config.yaml
n_layer: 9
d_mlp: 1344
norm: "rmsnorm"
norm_place: "peri"
rope_base: 10000.0
qk_norm: false
attn_scale: 0.125
bias: "none"
tie_embeddings: false
optimizer: "muon"
decay_shape: "sqrt"
MLP neurons of a small language model. Each row is named by its layer, matrix (gate and up: input weights) and neuron, and shows model dimensions 256-383. Each number is 128 + 32 x the weight over its row's rms, rounded and kept within 0 to 255. Numbers have three digits each. A neuron's up and down rows have the sign that makes its largest values positive.
Before each neuron's rows, "fires on" lists the tokens most often at its 100 highest values on Wikipedia text that the model never trained on.

fires on: " of", " for", " For", "\n", "ic", " Lost"
L3.gate20:127175157188106102106081073093126127110131110142132176157058126068097082063156167093094119063192114126112131162180175165128118101154117133085102097168104067112195075182138137113169134176123116157111204159113073086151106144171146092101116147107077111121116099102115093091190151078100160138094119163118134197117062100138060136033089148129124142103156111093125131144158153134165148111153
L3.up20:135148101204129066170081110100133106083151118062156134126122169135118131110155186094176143106134120090129130129086092075126180147173093129119115152126110151053129153099081087133191096126125188143121153162097156140206149127168126135114155099111103129108098099114186135109104158056097146116107068084176209168090132085136141103101130138113092105142095171153072170117110164108114144166092

fires on: ".", " of", " MF", " Nat"
L3.gate363:098165153085125000143125133167105136094184146132105104157109169148119099127051097206115182084128155149106101166128105102126080128132088149145148145131098147123118095120078115152165155113096117139143103093116091160129125051068122122131147127111142113146148154159145136100188165142083139079155183147175186104104170124130157151149102125119123121119056111108160132155137175137124142181121
L3.up363:150162063134149070075161120122082104065094126128162153137121087131159095150054127155081193088118151114114158153137129077112115133097063140159142149129112131136169082127071126116162185119130103133141163143094113202114098096068115152116137086072129125131150115128145173145146121139144171053148158168169141144134086151145098179060148169109056097157118158138109131131123131168139114137118

fires on: "-", " D", " d", "D", " World", "d"
L3.gate1185:166089120103142107126155118090107121135089146156154118111114124188120163049131128123119067171069059131155050167157078125145149119148074132113155160106180154131129062125063085111180187133089189153089107112156152174125120122166077152106151196116124150148135179170146106175146161129121174125137169204108117160127116100192109147092102132121125107152112141083168138115085069127164107130123
L3.up1185:129116107151160124126123183087111129121097170135104127150147134075119099104120135180189083129085074127118120154120157122135106132083100161156027171081135096168135148127125136129163075134092105143104078061126159170089138109129165097116128126156165143062158171142148105178133081126146134177118135193092109143119214153070126138127152117169143195122157129125125134089073123166129135068163

fires on: "'s", " Ar", "'", "is", "H"
L3.gate75:143119100153130072193098159119124081157159066168107152130130127103134098121127145077062117148136114136126126123166076074164109105183113149123167134156137140130139133062134113134119134100172103127162093102120143118149071123113183159104159100087116186164114074164110125147120062104098113113118090122167080113155177145114133124095176090162119168104071167181193105135091144150194163123107
L3.up75:111161127138088116130118090184074093101176101178080174113126120125145107105109164064164139132117129116095140141150144189119165116130108089116189129093146115133114143091203142134092134117125144148117088133114091143108148081078173163141127078142154104148133117129089205171087091178109168181121166152074106118138107109185122145113136089088097138118140111129083173136121162096085154136124

fires on: " |", "–", "-", " World", ":"
L3.gate1311:123139166100149115111104141170172177088093092179148145118154156127130089124150155082169128102111140114120102167095097104185162194150131143126142129190202075159141159104079100118078164094175156117159115134091156163145146148150117133118123176131131104112096148153058161101087133125147156135121082134123135115150164164071116091131164120121141123096097076129070081152222130123141183157129
L3.up1311:117166075111119112162147123084062054052098148119177135091112114146106137154164095094141114123167090203188089151123110211118145133121057105142138099149121121061152130060138086151199153169140077099134099141122133097084123149153090073141147128150123094115146111158075097171102132134123148145162149174188117131102167147206151137098085175105137133140107106145105159093152101139132122145098

fires on: " |", " and", ".", "-", "–"
L4.gate821:103086137104171208095099083182113110167133135118083183139094127139110116146119041138109096151141151079203113151084146150177120188146111162167143086166142069161125171114113155099087128122095109097059089140114171181077105137100149131110193048153126155072137115145149153114146112127150147139129079166121123172119018143116136142133123105060145192127109128113137194150163153096111154133133
L4.up821:107141202143179159156115104088099152100124125115124171115165089100148086142114124132065114095092155117150074121176176136122119152125139147134182084101169151113181094085112176077092156111128153150019150130155176116164155126098082153103131128184115177154157154110165146124183100135104158134132116132089150155143073132147186133083154121132111151184147068159175076126192133145104102106123

fires on: " the", " f", "R", " end", " r", " Pr"
L4.gate51:145143118071129202158051113136122155115100117149108135139104149166157118100145149094133126072187160148126179099080143112113090098066133093091142112170127149159141144164194139110174166100157134119090160185118109127110098138090130114134132120183140118071111187072136111118117125178185209072175109121120151141211162135111105125115255146107146138131139128111103085094115243111119131130116
L4.up51:070112159179094113144107103146135143153122128125124127053172161156111159091175077116118101129126158156086081196061124135176109117102205105113158200131124105164159166133098168112091137202111115111186110110148133130159073153205097142110138196136132153195139158169109115141043085083098135111137152151076144150146081104061053109101099127112134202152146135126084121097154145169134129133096

fires on: ".", "-"
L4.gate570:157150110089166111168145138174068152159128120153136112090121164120139039168098113129074131117079177107096096109109090138095180165081117143127097134165134122113162097113108153128182157115133133129051071190082102165157188094105119191113136165141169170179184128109082147182172103162162110106155078120156137150116116048066156145111099112103082098228134163105173157132133137128127078114059
L4.up570:154161132180148108169140141199139141157142118196114155145066204083112087100061150110082156157122098108155082200153078128144153094127094155136144123139180158086152104076092195120171153164135171109081111132127158144129131072070130161104131101146114172095183121094079106177131101144083090144107143148112109205139100113155170124116143217145083145075132166156130116117128178122154159127170

fires on: " Sh", " All", " Mad", " Q", " Sl"
L4.gate319:130132151102161124148080110115114156084130138172136108123158163171142166184151120189100120123139118184125140200179178127128109089159143110100106147160126159126084112109131119084148131200150119121163153125153120135098145171173132133087086156165144100109102086159140107108131158160170126086163123144141088186081107164116124112059124141101123139124107118113092134090134122140174120198040
L4.up319:096142101149115206101121131187139160107080120159114172117116130205149211131096177152073099089153096161148154138161148168104077112149109103138164149140152096100124101156123123167114124170109070137162141050080168108099109114145138104101128083107154123075127172149147090113108157163193119131179080133129125145168125200095109103103115173117099110155112125132116114124104144130177111119126

fires on: " |", "\n", "),", "'"
L4.gate807:114122155179155101102088138166100186160181156133092101155120230138122162101116107141131136176100118148150147099093133089126118144116142079130180102135072091118143105125118136130091102184121137166117162134119076074142139138124152118129142117191136053165177152137053130121062078171122094055149141101159148132087115129150145102192121110229166079074090114182131133111126133123190110058126
L4.up807:148107138083113028107108101123084168171111092184119112175132161125092088124133161167112136131123113084117165143139115158116105097116114150138148118113162115148164128143123138119189064142095162109125145095137158132119128109125164180119111099143152106082134077073088169157121088097101143112115169086145181159174103110086152111123067127102144129159114095104147082097136171107123145159129

fires on: "-", " W", " dis", " App"
L4.gate868:130087146085115134155153137114090125118093120106166132145107141134131166142136177105066175105154107097066118141127146135121145084122153068081152118083074137148121096136116081118101127122153141172181093113102102135132075139134118126117164106103098074135092105130075115107121104091093151164053099094074083188125089154160144138122154177115112106120171136133105136137156146161103112062158
L4.up868:130105125113065120118129148163093180143099170152119148118188125119161119160157133103084052071111139146130126159125144134109127111158130161093173084174078075112090188191126114134122140101115113088155104106099104127145152131101135143164156132129121117089155103154107080150167152118149139136143106140169182162147129146163157098157142190117088090088194112121120117078119116105132113190159

fires on: " E", " of", "E", " Fred"
L3.gate369:162104085088145075117092115202121173125136112107066085116129121110109129145124109097142150172112193118130148120152121145103097144104120149185087140140131099075158059104089114158174077093107096103088111155045132127109114142134091207151090112149130119166148156096103152090174112166121130183139130158099112159077166142117153170120144135081154135144199194101151122109217127139197111106038
L3.up369:143107130151141112161118119119150091063118194115133153156082098194149078157132139138156144096137127147112122160113147112184234171141135181129136109060075126115112076109096148099131160083099160170133183113138161158086187088139162108152083115156146097160156123149091107158146132146068155144137139199132092154124092116079112184136098057101097071181120123135109123158113095048108093136076

fires on: "-", ",", " and"
L4.gate321:129157094146123113132114111165122118139143098114102154135125132158097142129137196115183103138079130097147109109118119127115083145141138134157167167146136110147091154102141041045116121142133065074136190122094163108104149103097174169120096104181173070120124136117160138135116156165146138091134049069151168075147082158182129173156126097098177165128122119128173135174149161161150129155162
L4.up321:077197161143117148136063147131087128179135100127129150142077117208166116088102067125105146093066075156131084117054129126132107183180118157115096142160092139131139083126120111078121163104078178151099135120145093109090132144130123098144067099108056095137096175149150170104115167153146132135141154127085104108098079091085116150118115142106159102115142144112206071096175110137141120111145

fires on: "-", "(", "^"
L3.gate938:102075137112118103180124121202117120140179085139122105130126121101141115176179132121094119116114123154131098177092083134105104161149063136136074167145123151065148124169120137105121139117100132128171086146091145140200125140123154139150125098099147186143088203190157071088138097115138166099065146106102115150154115134120094149120148191137107106154159074072118148105143103139086114168170
L3.up938:099089134119176147174127141118132148138138121168088147132084129046190108139136159107131092081080118135167179028185090192111123140138122111141111153132097086102119081114102149196104114143149119153168100129082092137115145146158139164148159090107164117112100202166142106142142121109131155118080108079110122125193128124163111092108108158138094139088143140126155110159096132054118177151151

fires on: " Th", " Kh", " Dh", " Ph", " Mal"
L4.gate478:132132156166161142095103114124086071040155108127178134156117116132060111126128141078102159192098152166054154191109132104141152143168124114133079116127141091111115120193175082096102120145103140173155173084114113122096127168158144123069160052095075150118123071115144120132124121112171082136086118136205103081137175131129128161127110182127112150162110103100096171176146146058175167133167
L4.up478:118151132107115135155128095155069107107081094170100105164099180159156142063151172137140162079201084096071121143176137176127117127161087102163132064150121167167130135144094171196112140168140118205139100108118157148099143135144108138144168152138134134151185111206146079185194151099155120122098081136127157078129147100109113117145068115113141105133103087198166161119143130102157154196101

fires on: ".", ")", "),", ").", "°", ","
L3.gate461:170159166080086148082129108094161123174161066082151112174141093155214093138109151138134099166101156126121099121083154165227135128136124136145123106175129141148086120105147105156126126138163212089128106157143118142120082101132161143101188186087092173108088123150092074128071066168170171109151146134110144157136133147101111159191181103144164102104130100127111120137071063125144114120128
L3.up461:167193172077132176094111155123146134144135109164183151115135060152177127141125109150147148124071146173056156144086135191174114181148154101101135125164147170126120149080179130131153158158154214086153134129137101117109097142150124095080163156114080185101045127131099096100102113151166121093223102142084104087119080132133129107157147141174188170151155150127137086167103097111082107106121

fires on: ".", ").", "==", " 2021"
L3.gate229:159153100086168078102043129144161079172136096118138133109148120113121184085125113119136126118126157093150131133145126127118137099120127084137119070058109119146134053159092130137100097140180161100129095165117082124113111134175125138142138138147127134092088161141092148132107176131119124161088115200090173119116072186149073128175184138158142100106201160137096163156182067165182072112157
L3.up229:155109109122136099142088151073113132102103098145127150168090118178159089113159090110118147135088122126063101132111139164102161083139149116149196119156159183096147192144141110134132152147141119140112131160148179141129164145111195140103148137085102095122139136103101161155145105138142095095109123131083147167073129162120090113071122137157110104115199153096062137122109125126163174132138

fires on: " of", " the", " from", " place", " Year", " Service"
L3.gate1054:193125122142153117162166111143173134091143106129132127133167158111067142174062135125088120171166142105122135181133093087159118080091151174079065124102179137184150086096133118134123131125173148133121175165200149145088159122112136106153115095089198041112161180144162113158104119138126109114114129134127120174082115131112154115168091122115102214146063166169155213158088150106172145116153
L3.up1054:107085111142186080151145075145090138068196200100133126163079069113110129085103150185126104179121150147139129136098116127131099071152160123067108143129161103191076142126092131184171092162144147161088111150101098131110167095125193183184213188143086141105164163135110140119106087075090098169097145107167137129114141141147167155157061161151107121117085139146158103143102158143168143129123

fires on: "N", " T", " m", "M", "H", " L"
L3.gate293:105127079158130107167133171130154196141051125128129094108103161141179078141084196166137176085141090116116111119068109146135127079100056147061087179145121100109130102087158110161177140150127133169133146061105115114140171138085116128125103141112081102094159125131147166142082155115162093152169189103087137172117108150146145107113145159131121137171161130094130069139172125163103106139083
L3.up293:135108126168079149071158118089119157105099114108133126171118141108124145088082178163158185146074092105153165096152217166154165149155127116168125128186088165074069157149132144062159157123167174082154116158107198086055137113128099106132126143084168093131096163156120088080149142130169123171116134135096120082156132087099211089058111128158153120081108109116128149107090142102173103144123

fires on: " |", ";", " years", " appearances", " seasons", " term"
L4.gate767:127078102133112126078163130155163178148117110149157067115098186146091128080141154146170135110134115121083123115173099107149130130104147085132130182146127152140193103170125189140144158162125126137164186145145119154105134075053118110085163191120140118155061132123034126152146184154109118052101147179093076142119148164144111165138115083175149126085179098110155165089114054142113173111045
L4.up767:096127088144157139103207218123084087107115076102147105080102147085127117117098162159081102147176161077153073121156156121133120143094134155101118106139128134053101149050141144175103202125140084074111113058069123187145174151147076129092130174124153039139143121161122111107121132101138123133127086183119161121116095172081145119150139047206179102070174153118141113148091066096137118125154

fires on: " |", ":", "-", " des"
L3.gate798:133076140211165126076128126098165112106092093153104111104083123078120117155161097096134122059142149099171096137159167138118168062111133137142141140125152136138124143161068169106132127207138114124106104113136180121124110145131171131135187049137093136115168146157121100132103056192108157159070118072146090151112178155111119137115120117164141136088139080159100108092100075112174100149116
L3.up798:153110157194103131077083152106122116134127125149121108099151116143058094164208127094173079050204039137153174149097098106105133127104139142141135146087124159155093109167151107113132151177118118158108178174150152132161077185108141203129115101071130147120155093190149150097158145105098131083118070145132127099158184154131111068105195119119179185159095085120120111157073127121146199106112

fires on: ";", " m", "f", "37", " deb", " c"
L3.gate31:141130196085103091144150118133130137120166136171133213082088143198119102118094125154118128080131155086157131090166176136143076130094123162100122108126092075129125104194119093094099082158111103057148101096145118113121114146122129126160156143070125112141095146200130112122169156145135093095201091103140077129063102131152099136068154145131160136199151119113164126079109127070130151132116
L3.up31:141107122157184121189050163142159157102126146107158110094197131127141133109146067085135160114129112164089160151120140111128090078103126162095124106219135132122138159122110110120099129114188163108099137133160105183177116150116084140085105158182113135114101192182107112087141187166127093170121087080128125110132166143168123109084146152099132153128146111109149156095137117135083181133118

fires on: "-", "{"
L4.gate1340:084114154082105077168136199157170146142099113157128077159130131154134141105140151156187065141118163129101121144096136107143136133135128149149081139115133172119137114170082115126087105189126179148128157129126182111161115165095169139179087099111137147185101185126096154115152121092139162137098070097149126119137167087112149123129135141168186111151131143088134139141187121139068116117122
L4.up1340:089123075136132154112090083150073103108111102061146122149078148162126072152122112166082196044135114149142074141150116134081135105132119109098073098131108123120059187130112139150088114134104120091146142185104175111102082091123159126097129146133128180120079116131117138103144164108119165067133157157151185096160084155101092090162100157141135118118131149074131119131090114089139106154143

fires on: "H", "h", " H", "ł", "L", "′"
L4.gate621:175169140127089100162149171138164188126095102137055145145203192092113096126120183070120133110099149075096119153154142144110156092134134108122172082166147110128116143107106155141100122157124162143168154182128135167115149149118114086123143171149091164125152125082088162098158116103101107088171132128187178060145124143105132147113153154107096171132110117126140129160132135129129171159099
L4.up621:151144165128152094132111098188179153168193169182168102060145119099148143132121125099097131106143085142139188125154154144130074130097156135149135115172120174131084096095130072090097120126118093109141081130125138128164134091151081165065161109083120148095142156183185134156138183117166111138097105101133121098147158080125108158168148131148116090116114101165206114136176063096150119175176

fires on: "-", " round", " Total", " years", "f"
L3.gate1329:146103129134168077148120122156156097130078131121103144158155097138082141092107034128087145171131223118183195116160156182130149094147133117137088102111112155132121127171106109162098164163173158105172179073133069161115142213124096090099041106120109088023131078119117130106134185115119141101104165215116144196113105108145112147155116134140075122150084123104075130138139062110079111098157
L3.up1329:156168130140071186115094108142122164118215142147135125167059131157136139104084161146097072138173120113129127116103217129097137090117107164148156119168160126084135118131121110122107156139116162182134173109102118170079183197152114203112114099136092127096123119130088166151097105186097099112161136095103119130128097169105096114164122160119122108147081103097089149111153103141120106139178

fires on: " K", "K", " k", "ac"
L4.gate1005:113100120098097113125140089138079104147131137120146101168156112113150114156101126166105112087145097089127092199155130141091140120129113137192167149067088133089153103093032087113127149150145164177100102114173138157129106121076108058143161159124115131085138103093115129173140123086147103151194141145129166107144179175119142099180139160116171088146116193160096096137101153087131087092108
L4.up1005:120151164153095109142148116117152117111162125132124070115099120106168126086117065113160178169155104099167090117137142182131132125155135126148142141126164107114087113155136095126093179087137128130115150135142162123133090099107163124103142144113141170029107149114096041188096088156151141114098151110192148138134055126129108113119129136122100148169094156141084115154123138111146121149134

fires on: " and", " And", " of"
L4.gate150:147088142135101164147124132164197141170156093153077083160134077128190107103083130106177211121114160107168124095133094161096147089123122113165070132151138132140110164102198081138167147097145130130070182186148149066193122126141162117180122121104085165133123175123158158081105081100148133158128125114102153075183113158158159181134035099160191149106133117122149117072158129111118067136118
L4.up150:149165191195168134129133090114133099110111140148154193114114163145178068123158137126184126166118135146125107110139116174091191113084077089111171153105094096113124110104084165128170079153153124161163137146166106130098146162186086117123147084137145149149123180110141169118090183126151115134177141135163190068127081117167165119142138133203129117116121108111174142156161119136085116162128

fires on: " |"
L3.gate739:111094144132102133084112118129187146107083146101147168164090142143149114127096100193120126062157099122134144115085131087151121131140152155164118114151198140159147098129146125101130120107146150110148135127098141157155138083112173082086192093120127101077114116108147152090205093137133085100080130121129162141065123160095139144133150104154137160103151031129114096151150109177112133140148
L3.up739:088045138091153169160080082097154109158130136132174114064074165109148132155134109148121146146110123109117182132189175136094101138110169090125129078192105101133164061140113145116131113141163129150094143101109121089160152107137119141103184132154066066149188136132132118097127155138111110143125152147096169094064155127117183130070072179196128191123124128125152142127145167116136142089171

fires on: " also", " which", " dis", "ally", " officially", " fully"
L3.gate1087:132101112134164118181092133120101114135138162129136104137154152142105071111075073096110102147139120107139160117146149192182160132125094085058160109112131164112105127136151153084076157089086153160101135105138147130097149098131151093086195105149125110153169143139105090129118157126135123111156121133111107159128146151115137150135133135109126098149183196153143135158112178073120113174160
L3.up1087:107172154061114121135115125183103083048085155118078159104179145153125173145177036107160096109127164125140143104120141069152108149108134113178194127119167204107145127120102125149159105142173146150121056164153043060159150112159181155104121157127154209109104213166146118130131193099101138155149122159108098104153082133138150147141157117144104143086130174164082131164107104131135205092095

fires on: "'s", "'", " its"
L4.gate723:094142124087114136135113109226137080150127073152115155189134148143177155072111166145132111156100148132135123159155140074107082110132099134122155116099119035173118117123132119137103137142105120116140117150130156157098153084115148131059158077192151118117098102147164058148141129213158139145106085123135125125102136146103103075110138097142128144100114174152177122123116106139145168111144
L4.up723:153130065093075060187142122149132100141048189133079116170178198146140066148115149149124130099116112131173129127139090159136108114141173125125120053166164086169149081125158140106092172082136124084112146092124140097100179178083121164140093141171140151115110106181136145112092145132111163118144124073148152114121069125190143144147080134087095163100159162098112195133099116115141075089130

fires on: "-", "\n", " Dr", " br", " Br", " from"
L3.gate910:092115046165171153144107095174140082142112105137120116123132111197138135132152116140116077122088114149047135151080139213097110152122107162146116111096072101130165180118063083178157108134121111102183112130117108142103068177108117117112103095120101145123110112091109066160117145096126150095151120129137143162137091090114122130163124149145111136222122154119137144137139144157158127132188
L3.up910:150090138145111102104183123140120122080121123110139131160085125039175129143114203131117032181148145192149100085102141138113098125135088126126124116123087187123129124109083101148119129100139118099178108076112127133128147132154127159137096123182143158178145134128097136124088119127148136126162054106114101120106076127160132172093135106112134120096107157169098106103152171145096129184140

fires on: " |", ";"
L3.gate1144:138125115139074123129118185172095089097106140145193118088159104120095134137070173126077165150141076126154123165105114147104172078170128130172129084145106132129172132147049114144189115184172160145162082149144113118148115085092118096084077169075166085155108175153119128147078093162123142133146092143147131165092176178149122132108151113135107099166149159129093125084158121079103101127112
L3.up1144:109153151146131103088125156140147136112136133148176125118128128141113166118110099134148096127134063137158141135111076082137142144133106133089172082187111135159152122131098109152132094201167083127158119165102146117126177147131045079111119087088158117153128185191130160111123142151136093140121120142142130127136147164151098149114141055103072086182183174155123167141157148076108105131096

fires on: "F", "P", "th", "d", "O", " Tour"
L4.gate740:120130136123153117106119064106051129151089118180129196186134135084132152145102148154026094103088140135107118123121149166164080129097110098118108167131131110051081096142119151090098158152131108137144067133126194156145152111118144121108127101114120125117126174138109137162189113123108154101108163149128173130178162120160133180151119185155136127182132112139092137135104134128097165103115
L4.up740:069154087102088180136106100062063083093129096104154142161138149090123115061103127155153144160130109102123137135145149174094134046151089177193128106122160128132067119143106101152094114096181134113153088132143110133183156144123130081142138098076158089130144173113142113120136111129138126125146097118081139139065142138154123127119149157166133087145107147172125143200101105100127143145161

fires on: " D", "d", " Don", " T", "N", "D"
L3.gate1211:170159136161139109145179130105214188092130192123111175119152104089081147102072163088129139187148201181114145104149160124152203159150133164137071132145147106149131097183130150144096185115120131144141094106155118146128087131184122146122124106167078163090184142089141124116166171168105126143097097150157107116116164176089127123089141164102150090153141171080191175124098126111073093087144
L3.up1211:118092088169082099135155077152214161129166185101097129118130110093158066116121200185108116170115137111099154111137140162118130156139151099125129164107107133175169120122128163123115159121091148088123049085103124105128065126142171122157113117138201147140109168122123126105188096136068139106102116157100080106091161142080143162091125087125126170198075083059117188130082163154118128148092

fires on: " A", " E", " N", " B", " F", " H"
L3.gate1282:127088156145154132117158126147185123102120132144134096139186135168117120110123056102207111100133129194190144133123112182137161136125085126108153192143146182120116069132118138132108166171157101171165129131159054090118115152083131122176122133189122138136149086162095081136142147103094174118120134116136145090112123114126097150104154069116142142050144149073087144102141093116139109178135
L3.up1282:141159145110141068140136187154130109178176126171094143133103136120147133142091175197180063161138098096103166157108097099119144143089153178168152163131093147153150090160167132145184115140173086124136114127115080154126177103128072143110129227149100111106115161064136140162211135164143096073170136074132059148109181134092148158169107086115097137158096138158139099195138127082173106138049

fires on: " of", ":"
L4.gate82:119108088090152134117142148155129207086121171208099123137112136151095112163125169148087130129177103131140128155095108129201070096174074146145106117126107125166125117135090063121098182152135062136159144170155165131065163162144113092104129163135111033122143178131158122084190197141174148108126172132115075120092161142071071078127121160164177085147112112127116114159082162166164163132093
L4.up82:153059114116089128181144170146113149148093166156127097110108107086138110116131157163131180078151117143140134104094094121131128113101152147151139186112162088153118111111136110111114156069096105160118144161094148088108125151127210112111151117066145105189119095164160176081095134114129112081102197148155118081141135142132186126061200162214098093102097085186164121143157185139155137104156

fires on: "F", " F", "if"
L3.gate1116:170117106173129079136077141173190128107125108158117122137189089179185139113146148132182061157118119108113102078104130101118130144116138199131144122120169128092151107117121109111188125178131141104118141098057175138116085178148141099120084100109120121166185136183166163112195129119081150045153108127113081128079137122137078099143179069123174114136120164138078090114143135175116125175162
L3.up1116:157160151118113147097115162176065101147128115146145164103102134133154125130188095133149074132167119107084133105108097116180141163150135129167088111178182167131143084125105108174183117166144124115099170109113154156122099110092175120145173122120160137126136111129133174139159150160156088043148074145144113190126104153134127151127137090164118144167123208091100144137115156139139056090125

fires on: ":", " included", " because"
L3.gate703:131094153157042194187143085102163071146156131163132166126104122169108113133175091193161111151156097107094136144091154155145175176114100112183110075080144188134107089172116146117135134152116158109169116117183127086134117068126138140081104093119149160119107096125142201135171048145113150125097120127123096077129100163151124105182098098123104135108146090101120185130169168130144182162119
L3.up703:145095143139114186167142130202111147141096120140084088224090128120103103113084146088093121139117107143104133100151116122146091133157094184115132144132105143104150128126120120154109119183074101132220123169138125134112088167124121151127140100140160103100119137117126090140119103143165129091087116144117097166144117182141156146091148110155093121112103084107102095144125165083147074119162

fires on: " |", ";", " with", " of", " m"
L4.gate736:163153134133160129153111125148097073087116126116154155166122194164087171095171112107186182126143171126097146118152167131077075157144144139150097187100152121138105124140151113167118145116080149120159143110111128125123154066167174066130135072124121136173107141095145144124116109154137059091104136158091083191074123114138114118081081165148141116099184058145142138090136162140098135138101
L4.up736:093145088130121081108124109146145151122061042093050080132165091124174147149129135103118158143090149143083147137137122128060084181124130135131116123061094069116128129138093136162136162111102114125175160082100100122145147117152154117125115075146165168119115111109045096055093139074139133116121082150132133168128118167136090154046134088134102098092107146144082092139090163104097098153082

fires on: " University", " Sa", " sp", " 87", " Institute", " College"
L3.gate640:141144156123116148123137142180127172169157037115162114095092105134098128131159177193145091148211148157056109112144127158131152121094142144086161112121173152141129148161109148126111125104165123144136127092139164110120141093138115107062160176110117143142092145162104102116070107124152129122125092172129095149081134127059080057094135114176085100126128097135100123155137116073106183095129
L3.up640:160164174131150144134089155103097192177188100183077115148130144161098117157160091118166157115156188164131147121062104133050131093068162091117184157115126087171151169177197229091115129157138115135071138133121091127111178143111095084160087124077175204169121130126160160165143148102168099113140144175104148113075168139124119115127081123189082158158130176137142086052094117133068138068185

fires on: " and", " Of", " made", " of", " &", "est"
L4.gate46:130147090119142191125194112146220138210146084150126124144104046157092106147147203177196158155110120147116108112156075118104112095142118200152146170071187186115102146137157107107133083126070152111099073145089142101118129094122115120103146078098100158132170153150182136155093083120193154125165102143182128151150112069140153102147146179148107135152103103136085130162129138143139164190118
L4.up46:103162203169161163123141150088147149155113080135065110060155090207121144156107186133151176182109094104152155153115134162090112171115095140167085111128142123106129077156074092110142181122123125148139157207144142131127137120147139097136085114133065139119164151137096149145170143048123112115153152137120147113141123131104159114081088115164135164140150124105095147105121168145093161126082

fires on: " |", ";"
L4.gate352:173132138216072122086070108090166087090136157165082174168078152149155106155137082136136156137131169115133146180147110129090109124130106125143128069116120161114153157126104099066151120198098167114146110110126152155124123076092189053144094128158095130129130128110142143109117154141164087105132115109096027179118117130068109097136112121197164165158125128132151093115104140076098148156113
L4.up352:164107123134143115093091118079127151092116096124117132184092170154119132061151137088144130055197092121128106196083084169145091126120159117107194136156073049165168143164066090093142146120155149094117139128131074161165158113135178146138109147167111187086147139072116126170115073137117091146139092097152155091116162111133124182057175115138139196131126125115095161152138127093115168130161

fires on: "d", "D", "nd", " del"
L3.gate796:108123121115120120156122125192060124102066163172115106131144106121083171074081139107140186127119127145144165204094126125151102146108161092120141102112123110104084124113098129090164123126140114214146099168186103159147087088107116147111112102176126154137126159121122113059159127075082094149108133133176058171094137125154173113093112196110153068119155175078089089111129117102070120131095
L3.up796:105140184117105122117129127131134150108160138105139087115137127085153163143105155130083141082083133141168133103060172141139114190164130156139119175104109086158121079122085127154133123130163136129104058124119071130146123093059111178137113156136200121161149200091129129064107142098121125086112143167155101120127141170145160111150162125084162153095146099121141123158152142150136127126131

fires on: "\n"
L3.gate88:145085084133174103151152129140110169137119151137153129129089139150105126120149194113078125045157124099153154145108141107131130139130134105082070177135190198176157124157162138142105105139129125192128113147143133125097158183132106121144159138129124123146092074116129186157093152052134153147139210087176106143114106156101094086109142160159138123086121095114123109106111118145150101171093
L3.up88:129072129159167097138119136175141112135123134086061188186119109055134130132126193119129033050098087081107118109081189085170179084143103144142059147157119140165114106106139174131146116101128198086169162057120146122131171149150146070165094082105125130060116119207108107163116112113148148123138104123155139165137098124129068100079201162071134174204108095104089133124180138127178104141181

fires on: " —;", " A", " 0", " 1", " 2", ";"
L4.gate700:163203128119149085073153171140086177125198132138160142136100155133154127136112091148086092104169117118122163122149121136117164190149121097137140119096054166205148056098084154152083126132105108129142081128089073163146169102104067097134052141085072126162161121131129131148130135156083137224133135151169171161155127127176148129134124130134079139159155103152171101084157118128124103144141
L4.up700:158157151200204178092161107121164125060138070070097164145080147098109122114124147127161100169094125174096172146117160132154109117147100135131152135079120177117128121074094119143129138126108168119186111120121056123143156100149115152172169142136139136116103108129134098192123152129109130160125158127109164147157165143107123155182139098099116134100103071165157110040119048105145133157185